MLP neurons of a small language model. Each row is named by its layer, matrix (up: input weights) and neuron, and shows model dimensions 0-255. Each number is 500 + 50 x the weight over its row's rms, rounded and kept within 0 to 999. Numbers have three digits each.
After each neuron's rows, "fires in" lists the words (lower case) most often at its 100 highest values on Wikipedia text that the model never trained on.

L2.up1862:510470523526466513472472536516504558521505457515517542472438463550480433467475546648500487464477556464487510576429476517444492440527431499513522501387515550555534489509553539537517483466533501521454494537495495406435446478442540410561499478454487497484471592516473489558523495458453460445508509479561529576605472480551588483522462539421428601539469570487520542507470511542507547470495520465539516501585512525451514478496604520459391528497549482487446542500530522544509488505448476545550557496444605501508498546501518356590505559490512411471410448522578554429574445480504525459503530456545609483507568525492359581393440491462513510491460463434532532529519493457520520551519376476481548408464470512510486467489517435529482448523360442441440467450508457440528496426583472
fires in: "can", "or", "cancellata", "may", "like"

L2.up1230:469432485555519471443483540547468604485537471515449556507467455511525409469456467444551525551529623461469525537433546490371482464570510474459579508458438427373511468469395520475503505564542525496535536472477494516610545434433567569545416494567433434453537547533504481554460532556470526475461486441566520497410470495485490470493547396558535494461519465443538512457415520475497469597554412537545423502413510528478451459458491453521500512525550528581576554508493495522548419544483550467561406550615544564482468502509472496621451481461456493408496500511530484539498472463551414502501424585502501480531455551480528470466452467502555506450514568501407494570526549478489422644502503508480597410544512537462427492584495566392536466554497449566478459473484461411473503472399492
fires in: "being", "record", "track", "remained", "remaining", "tracks"

L2.up1146:580481534430432496517437490623449543456495455424525471688501488481562468491459483421511437484607472510501470492493527485492539660465538481484526611452506504479527426503542537479382594610490604508505506434533458500506507549508498459542419483481495517449518479521524515490511572471571559509593549526401423585517539475443468457592583426531476510566534465488507535529541603509505455596506473493548499547506459500528559470372413555479501517433496495531570375517543516451493499476557490490580435538476463492464512501471466452530593481465486481538473540477487408478513479491485451428526492490496547481506581478435530521539472503507538528513450564511392509449685475529413545515570503565459492510477487596509535546487516540532457419517491566502611452535468434488610514497492527
fires in: "series", "show", "director", "zoology", "santa"

L2.up538:609443463468531442452483495536424470465525567475552463522425524466458513556572581381550518596457522500430468511440427480665516528499510536443522485510540465566506545475444396497508523555539492476542477562557453508390463529463497582422447515599438469488535535426508452504509561442585543558448554401484521414509591490459603446455526486560556557549508482485470573499585539451575393435515382454562419475523489394449387497414420513426517429512535572665575477451524547469498460577580494540496541544564474446439526446486492495538564566451465492452476561480471560478502429469413584465463536512535474500477521407479483501531512574591519410495419473501549444509433506492475513494535515556469512475483485453558507479547444549552542468475459559424540494464461566512473472440471463
fires in: "there", "him", "again", "track"

L2.up1172:519585587446429477502518451481565437482452509476526565472473523498519513441440489438477491475443522507550443465522512530501574539474555569478501584542562443493513542578432500471518530513529520432499505546438565455456540526482492425491446470557387533585506551533521493509496559551441560463497522425500412548437486435491492537549532365477452448468459554440454472474530380528471579496513510523504503524436451600484540427589539465476549525463585551496560540500496526442571528533582557492482549514451516514483507485555418548463526518451501448461421467492423529468473415428543499563477535448413414515495556535486517488550447528479467510510488431425568570576646526438486481418421554467466535479509470498507505421451463514546493421511495522556460524551502477503444497460489527
fires in: "name", "role", "need", "direction", "position", "use"

L2.up633:387580543526494537500484435474523450486484488493500578500495570524448451551455484465516511590452502599478488470482508393474582445544468517562502545520547480535430504467549433481531370588553528675477509488438423477483581549481412512593498499519516534540544479516601439586566517499431463499495441446416547457486384549524512507540481492548514570362564488471477517593391606554494450404572500420432476626588534505557521505486497513488468515509537484543489553500557431514559484468432598601470556536497437500467467462506510514542491600475537544493384525474479466545447481477539493484496394499455455473555528560477449484551511543576381555546491510501512566498510552423437425534510456539529501508514540523470536480554488496459469515560520475545466479580442420468567477468444439
fires in: "s", "c", "a", "ex"

L2.up130:478487533619532577488563472450453571513520534562587457518465492459512553603493431481461457620497550474475520461483508471548551534474499526453501455427506521490476512553454428546552552571508488546461501490591558536432486421378462507456375458475503479591462496458459471431476514527477495597510506603490482548490461597477469555521427413484431541489576492524501489534423591468482430469465545515521549519526502576521503527502471522434596560491450467462453477468523538464526532573487540461478438463607584587474507530543467471455455431550540553518466476453525568521442464455481478476532538477548466444492456517554518546476496494498435486555543544472562534489540566500504463492454562521541533485576628468559532508610488551538541565479509460496479502439455530488472498479529514
fires in: "first", "long", "median", "began", "extended", "nearly"

L2.up1586:524564535508464587500533513498464584450488573499448461472604558586575532495476502454504445546480531551496488475541475443521464549509462429432531436514566505538481503472507544530567513485530472512487472545497496505478475485630541498482532519433434476496508372489488416500523583438600473461519495416517479444554488529505540513500458523513462517567394481497577518510500539504524545587490504506505441477450539552533443516483436499455478482609567471492514540534476466483552514488469522449395375478479407476518610467518434454395469505559453488436542491581496444444523469380500518539562461422480439486438488514513567525445391532528502447591368527444474461485501476482516537524461477534494508545539487481582409513419493564484553387506513445408554463451375561487551515463512511
fires in: "over", "around", "could", "about", "included"

L2.up433:430562530511497533522537492524520485610510570454465491570491526587589461441497582498488496586594477417431537452552554543415565476564481591424653497566502474484442534485471546526462488442506481402553409479472481492453415484534458459453564457421496517519504495535536458460560521555492430440483510540570544459448479524493553476519459578499453426502469468459506592548505457512459501523455498454525547583461499440536623480434499523461536638490483521488488496438472544360463508565432575471510511479467510494489454537531513470499479517585504422560421479559561462532506413536425522524493531500442574510507622539441529455537433504428426438489486465484462600453469486482539496386500526509422542433441481551505526466485415573582530502567481501441479468391523420499433575565470534
fires in: "early", "first", "local"

L2.up2000:443515509423492554606491442444411517506478513570512547457485446407561513464473484489568418517455553507451516497507612533563462475448484459545489539570462506370504549524547493421475400402495546510585466479499484441527520517458511451373549536507497507523434483520486625441464534516511451460590450448527501549513526490491528515492468489474405388445519446479614592437441540544435550481579486480520653513488487482508376526523506372541487513442513477531517555369451451544497473429529439530582439541470467460418492525524534400512539529477540466561459528470385505551506465539496481486457510436551465466451432462511492487410423525514478630459515493537480471516503475551477550578522470464518483504509607527370495528602501487456443505432439472460574480571509492490454533564495536
fires in: "following", "during", "previous", "prior", "line"

L2.up61:522402411503500454472465499495487443498491493515473508509524570486552523492484501591522464440519473521564492444468450532559516550530492504508579513480390562448531501474533467435528523555634485429463459508506591617464519561595576493481469501418592459495542444517484547466480394455474546502490524496502563512541500459424520484504425455454508563458429588570514423506520440548452456534434430443463531436503387511477497542522463471568502488385473471489485575547543513431519438507561540518501650587502581509449409474469485600547618490441479485505605622550557460600540461554469492591461415532485448454585516456548468448473328571554510574445615549492514460433493449498461481522466604513486438421475572506541438524503488453487473386526531462443376430528545416570421494463533485
fires in: "title", "college", "completed", "degree", "complete", "metres"

L2.up1660:420470417543514441422532532559539499478481530413483562380494487462516459504506460461547547417532532425550494543530477588517466570469459544488537549562477478474458508533535472566405511538437468522489435441595531437437520524570465412401461509492511515482576614613483585564554502519589434539521530582471491432524483506532503486373576479553478505493521368550476424551501450451509482470498424483522475533462472352512409565480587459561512489550468583525442440571386481430513482546480491506482453466540571447544465460512336516538579491519475511494530505489450480518458489535683467538449483542502589427488528495427538510454582513403505461435570546428498497419511467454532522513448485509488517562496454538572547484437495444440504454552532558506435498492471450467541619489476477
fires in: "home", "market", "industry", "field", "trade", "economics"

L2.up1967:461558483526522527570431510485505470513415518559512557568432534550522428505505493530505495445501546531481513415527488567545550524482501475452560515533576425460563574572474454552475448613512408418465534453427521460573485498573612508526511464571492490432596550621483493544452546577493441541441522504480490445439552511594457426548486499529542496431443504532453545426527579425486506446609577477575505539552481516411534531466524499457531460583532593498482508381495480612505486593533457616484506484391401550639452486492484554598519439581471528607539504515495522507422458472530437482438478527506450518605578475450519442458560481514495582533566488528496467590508461450497502565442482537428491503569500463436518478555455486475508477581451450496492571439485516428427561439441456
fires in: "most", "highly", "s", "garbage"

L2.up751:531434474547397487528464489524434491545526491444445431523486473492521553555509461458576474367433498447470462467448483478452513488575564541559530501481495480454514517475412416512511575521550486450510453412510523463535424538437505581463555480505425590470517532566500498493466509467396528496571524578578471482526540477504494521364496488472516532506499528533510467589556474473470421512495424439520469461608562539559502528537338508556542478593495490498473427418341490606432413556491559460375548580501522493520514475489378477579525507533444510452578447549496448461446487494476524476498514467549483397502490473534529533507538542461520507416568511469470483525479522481515430501577466475504545563429567470485522474582461466505499433511506450478421511438525434529613481432506577
fires in: "s", "without", "favelas"

L2.up1187:556530485496529436479566404461550614471541493487450481523478467485519448400439518555475503418513448514531416502537480510489537545454490544480502484566510445519520454468556502470531458569425564504557471562525569439479515503478548476464506415471588521504464507456481531478406522497569412435517469555484538560484414504478475586518531456546503483440562416452427451445446425521459463464506497488590419584506518463527523391466482513463508515417477535561501536536441518508535476522511438392408492470510580586507585507587532495501529530446489396411439509566505563598506509594531486474589536495572451485467515555472601534438459446530447467408388521563424523440521462410477595504508577488394467575575485502531483482523490483477427502536575498435465517469497489506527529502470500
fires in: "early", "under", "during", "prior", "over", "following"

L2.up1777:559544512462490413541538522351382530442517516495571550462539490473484416517532496421481470463524477500588456584498422490520440496500510504542474504440545473514497474509506544531559515511565636460467453508530562457480454550484514527457537541428550491511453492527446496498473521488481468503562479489538452516523583581494457555509438487407514538451474466474464486505528592529473523464415536478354498464532597467474427501551517571512493386375538522540409402468501498483449499504579502452590463503628491446475647507567533532475465538406550541512576443560476479503463564559474489504507532621531488511403566495448466474465438546521503426551515562557552505485574488566567519488602517526488513517429478511495492474484523460360501474537542450498449483474451439432450459478460490
fires in: "university", "born", "who", "place", "he"

L7.up1800:542516516498587489416523541620450445482415432434568442498472553516498492518489443476486500558545457505455514512636589567560538483470431490479483407521493380532435482531576410567416465454425550534575457530533501551468519501515366518494469485414497522550547494445525407528516517473590531421548520521503466554402497527546435422374521387524459535515561550450479469548494526484490392521534493393556418465515514469464544492516465494501513625382534522490504558540430515497574386500503555480574464567519506476495590515557514530489527529636542540537478529643533487540563483448499495448513521545483494531425435493499562548469526556435548477606440508592448478515386538399508437500507537482588517621553577415476543534573468499495525562451486505495441455505473561497528462501517451
fires in: "before", "first", "only", "finally", "player", "early"

L2.up438:537594498453519587506525463578464429491427497490532499533657437486485498568500502462533473584446487458498512482475516540541543473572547547531487531547493464501536523407495501486507565499594498494504442560535464504536427420525670519493490522498484433475517462577530488473479540452483450523508470463456544527446520461594440542458520459479467533563558500545408578617498515506459521536426409494450501497397579481482377529519488545453564543476514517548396552501440549418517470466540534568513534476561530521529487468527546557499544501510545511508480559471494451467500467558497513463534465561520562450595469506624448507471426474555504483507538284403564545472489558548559539479411457556569454422472622453526506505501528448468483498478472461528490541496462521567524434549479579
fires in: "goes", "website", "code", "box"

L2.up324:518428565453458442525444558424552535493430584484502540459559578518467519583476561434458483549504494534572458589538599424492520451481572521484499381484463497469568466631429407475508508472466518533415488517503484525478592515434476551481448522476599555565517515453460595497487441546504476371462514537516514559535451658551549505479483543547516552536439514399545561546545466593640555515524453564588532555428472542446492443471425509461530553495528563562560482469516611388404413462559550465541525548491520579535557510488531532500501518485477559467484373541460452444469481472506428549466451474470520558561474501534485467503532528506464474442567512487416463554436475593518468505603594345471419452457558529458482541538449546560446512444528468404557496444438518533536458467516549
fires in: "not", "who", "believed", "believes", "also"

L2.up991:525516512551554456526491573555398485533534449504457411529424495504660463426446496529486472447496383534448547537430489564505478531510538498381604461517561504451526505429487497499562473480508559550539539470548571516501529492526476481504567448488537544387503492560538604445473429436394452484522483514510503562485527460629528479560475455538497441442463431524546638424523606467396518495527513476481409542577555525472473503465428533527498512417573537493521574449533476531419505573472530479399437452538456535512546389538588445468454483513499492522609516525544510475477530558498582481468436471489475426470593453483531537487473530571594461507443481501481416460536575496528480529493528573474528450444530599449516474504545506431479494506499518483566478543575575510549442509571438
fires in: "many", "various", "much", "today", "what", "centuries"

L2.up1573:480531540489561531429429547499428371443608532586432535577554477523528435451506487443474537566411453512498506544493498566512485407514438516490476501423527430525545545577492458570528454545571484550469471542465504465360507500513504491466488555505500517492419421467546500453568591555449514393621470426471453444472442473446603518594531470523484511483489462408387514555442523491411434571381521594504446581572480449534459525518583622533533527516504502478455509517485533574444488563537458436496448492511448472441577466506471538560490522606493512528622515507530510445474452527525528510437469531528473501431527547517567576515421474466487512487505488503466485440586558479466450463523467509422521443479563520592484536537461443502462527417466504471486523489486545428534487534522456
fires in: "career", "season", "election", "quarter", "half"

L2.up1374:481423465578477524577453585509543447643444480506489547586385438526499491367515540461515567533498523483541455506514547491520516498425431534463452572519567536517399556480537493423501473453554560415567566529537431469532458550509451472542525518484539525478597433488474587451462508415466510448460457506507474563471488476515510511492492463536483494580476468538525518497581490462480451485526555492457531491465509547562513454561513470539586486608468459507463449451511554403317701487485549512483462461458577488596508509605422364447567486488516418541505444497489523383532500512546586451494488499469563434514508487552536464528507447473537475555443488517615485518601505456529472552548500494446507560564538442472455542532437559473466423468466428478494491542460529494497553543514449
fires in: "began", "started", "starting", "central", "resulted", "lead"

L2.up1270:477585532483427542616508516483618497525469440532520541631542510515420502477607510488571491553514473556527345394527483510542481496482461509503416533562556576573499511545523515473563472491531440501487554578499465528486470536446501460491377501468489503436475515581443556516489451437474530566508465505474546489466460475517476550502465429492498460523379484570473481375461484545479472500423591443495551486474488523554509491588537452408555512502456494505585507483526515483493474440620542474536481532458541536391545565502450480466431484444432564478429477556609508448571427505557391423521418506586545551473569469534489410580498496457474523460562480492513396440452470517564545457489568568517449496457497575502488463474468547483551468438429459570429621589508497594521503483586498
fires in: "band", "genus", "satellite", "species", "star", "family"

L2.up1452:513488532498528525447565501485476603599539450600457449508555495567504504623476574485587449489549479425550543472406572485462502542427457449473516453498502451591529558603486421433607445517527454467476493438484550522495476480568408579424540496510553544509432481430516577576451472473512520487508525492543422532521463491632560492453376468505536540551500511522434458404575477523525562567532448467490450543495530462474482502464521487466442435534477503438544597437437548489463493477443504460535480492494502499493626482417525474407579407528474446486526557530599548379539541516504424479539526510451584462458588502441487462494447596572462509477442352438504474502525607423517448489513521502533511479428455567484527501531538537522533458565499480510440477508475505380454631555464521
fires in: "he", "candidate", "books", "science", "is", "book"

L2.up212:675586551452528505395605474516564483494511411548471439536540483537597463467510478455419518483526464472401492483454440486465528436503514539470588454448485514367449509472523500540597518513442509472526506550435557468433517556489484529552504475472494425489489535554526487517502512510502424351489521493391481516394434542549600436507666493489535427510547484452512581455483507571481447492460529550486437549547514456441526575532489513564489462541510511483440438421491467466421556647533523537471566529506469506492569478523414582468491436564592545473414447574463499523508431534506466528516458512548472546492438553544516444445484466471531547476497535574513585447514422466538515452428444472522474429501496440575492538488627505502597519449523495431446475498493517486452457571499551
fires in: "january", "main", "full", "first", "original"

L2.up191:527495485504488569491528545511378554595493547519504504445571472396505415493388517570489406545409543512506497402545536536471504400547485561518495543496470538518462580505395544446481496481516484475468531493534461411424500405502459556559483519556557491531417524451473548523417554498499483485501442496413376525432571559484511471509481604405454472513553447454510545482427561542476503534555521451501507412447573507497512570515495468504482592478489497518602397523455513528437539472498522480467542543494499481509414480482469467525546521569446459528492479602508444459473441530491533521421477490445624454513482547457556589464532473486443494538467472549526549454529516577394496486375403472506579485562449444496543483545494538543441740413575516374536462546544553499523588498458477
fires in: "united", "u", "san", "mark", "new"

L2.up360:516508471708482534525490410545318496574472446514438554457534448470446380505464457536515557447497489480531452502458519530506481523564497511481483555561541527551488466537513513531520423552526491531474556405532522442520493476457572493534572484416477531461586457492515540457462531468490473561573442437575589450476435576426525487533453491463481421458483419540460455496476400525447544530525521469508553409472497457507352553442485479443559566502542471492527458454423520532431530482512526470501534408450458521471510431456532558531517520491594468457448546504473571442432396463488457505503471474495443526487460501444574580443494510531422523536459498526509475575530484557436516421380502475532551513402464535567512531533483488496467546500426564479536416502532525444442487540465529
fires in: "around", "under", "mid", "pazardzhik", "n"

L2.up1672:473464600496543534557540472529457498492462501501529457512582464573501485585516450443486502544526461543551536493597488524525540551447507480509474516521478413536447566472548541418615493558583484452565533435532489562488529459553539461558550492443427447577494494406579565425481470469486566497413442585535455553524524540447442542475584501514513492438519448492525420444533496504508558451564541547493469514483500486570493447515458550554444518503460476476551483481552521538481513496445512555508451535456512539484532432448541483544470487469491608456512478490483524483491484436540486537514529531494483483516575462495501512500420520517414528499484530512481459547589384544491502488448516565446478498442530521613565435520543513472470436507531522465513438517603491512531570413477488
fires in: "due", "february", "kansas", "leading", "causing"

L2.up660:547442513478433539460452525575426473512523479486513554486519506499671529361491525460457564522558434511474536432495443533522499459551524548494438508534427566472467471510473479458417513570529472516625569475461517471513493495543425408480553492529506459501589517427520513542488472521471507536426444502508504510488496562430525490552448549477465488529488515417523441483460508571555423446532441517464535511542523419522469537448509546472465473487447553510500439430460464503570450462545451550463400508489469506559435508485466434487525516583508509455563548465518431475539462513393475523467491568523584446458551451462440492554442452520517388504529516514465551529475519525451529542481504483525408530558454407431498540505402434566522474588563524498540479371497412543500510454573514
fires in: "united", "points", "n", "qualify", "san", "allowed"

L2.up932:513416433384413439547492538496529543449635455471535581478493579475513549486587511507572464528531492541557538589504471522423549377519473613524623422382496523537398498525507497454486585495566509465527460539470528458477510588537503470523456480468437512462554570479455607542555527392480506480405461571504529533490498511531552489557466585617553502530373506476536456532488463577448491453444500575519459551651474583526517549465501513511615478541486527518524506487508501465574428432482530488413482452550430526520504549529415517469464425493585546525508449565544442444442494483530570523531441531509565545514530549487437508436465435414519446504510531510486500517484490506463526548521517390414486518517553440499539507529489477550530456457501550564471455500428534491472506502546513
fires in: "found", "figulus", "required", "need", "dramatic", "needed"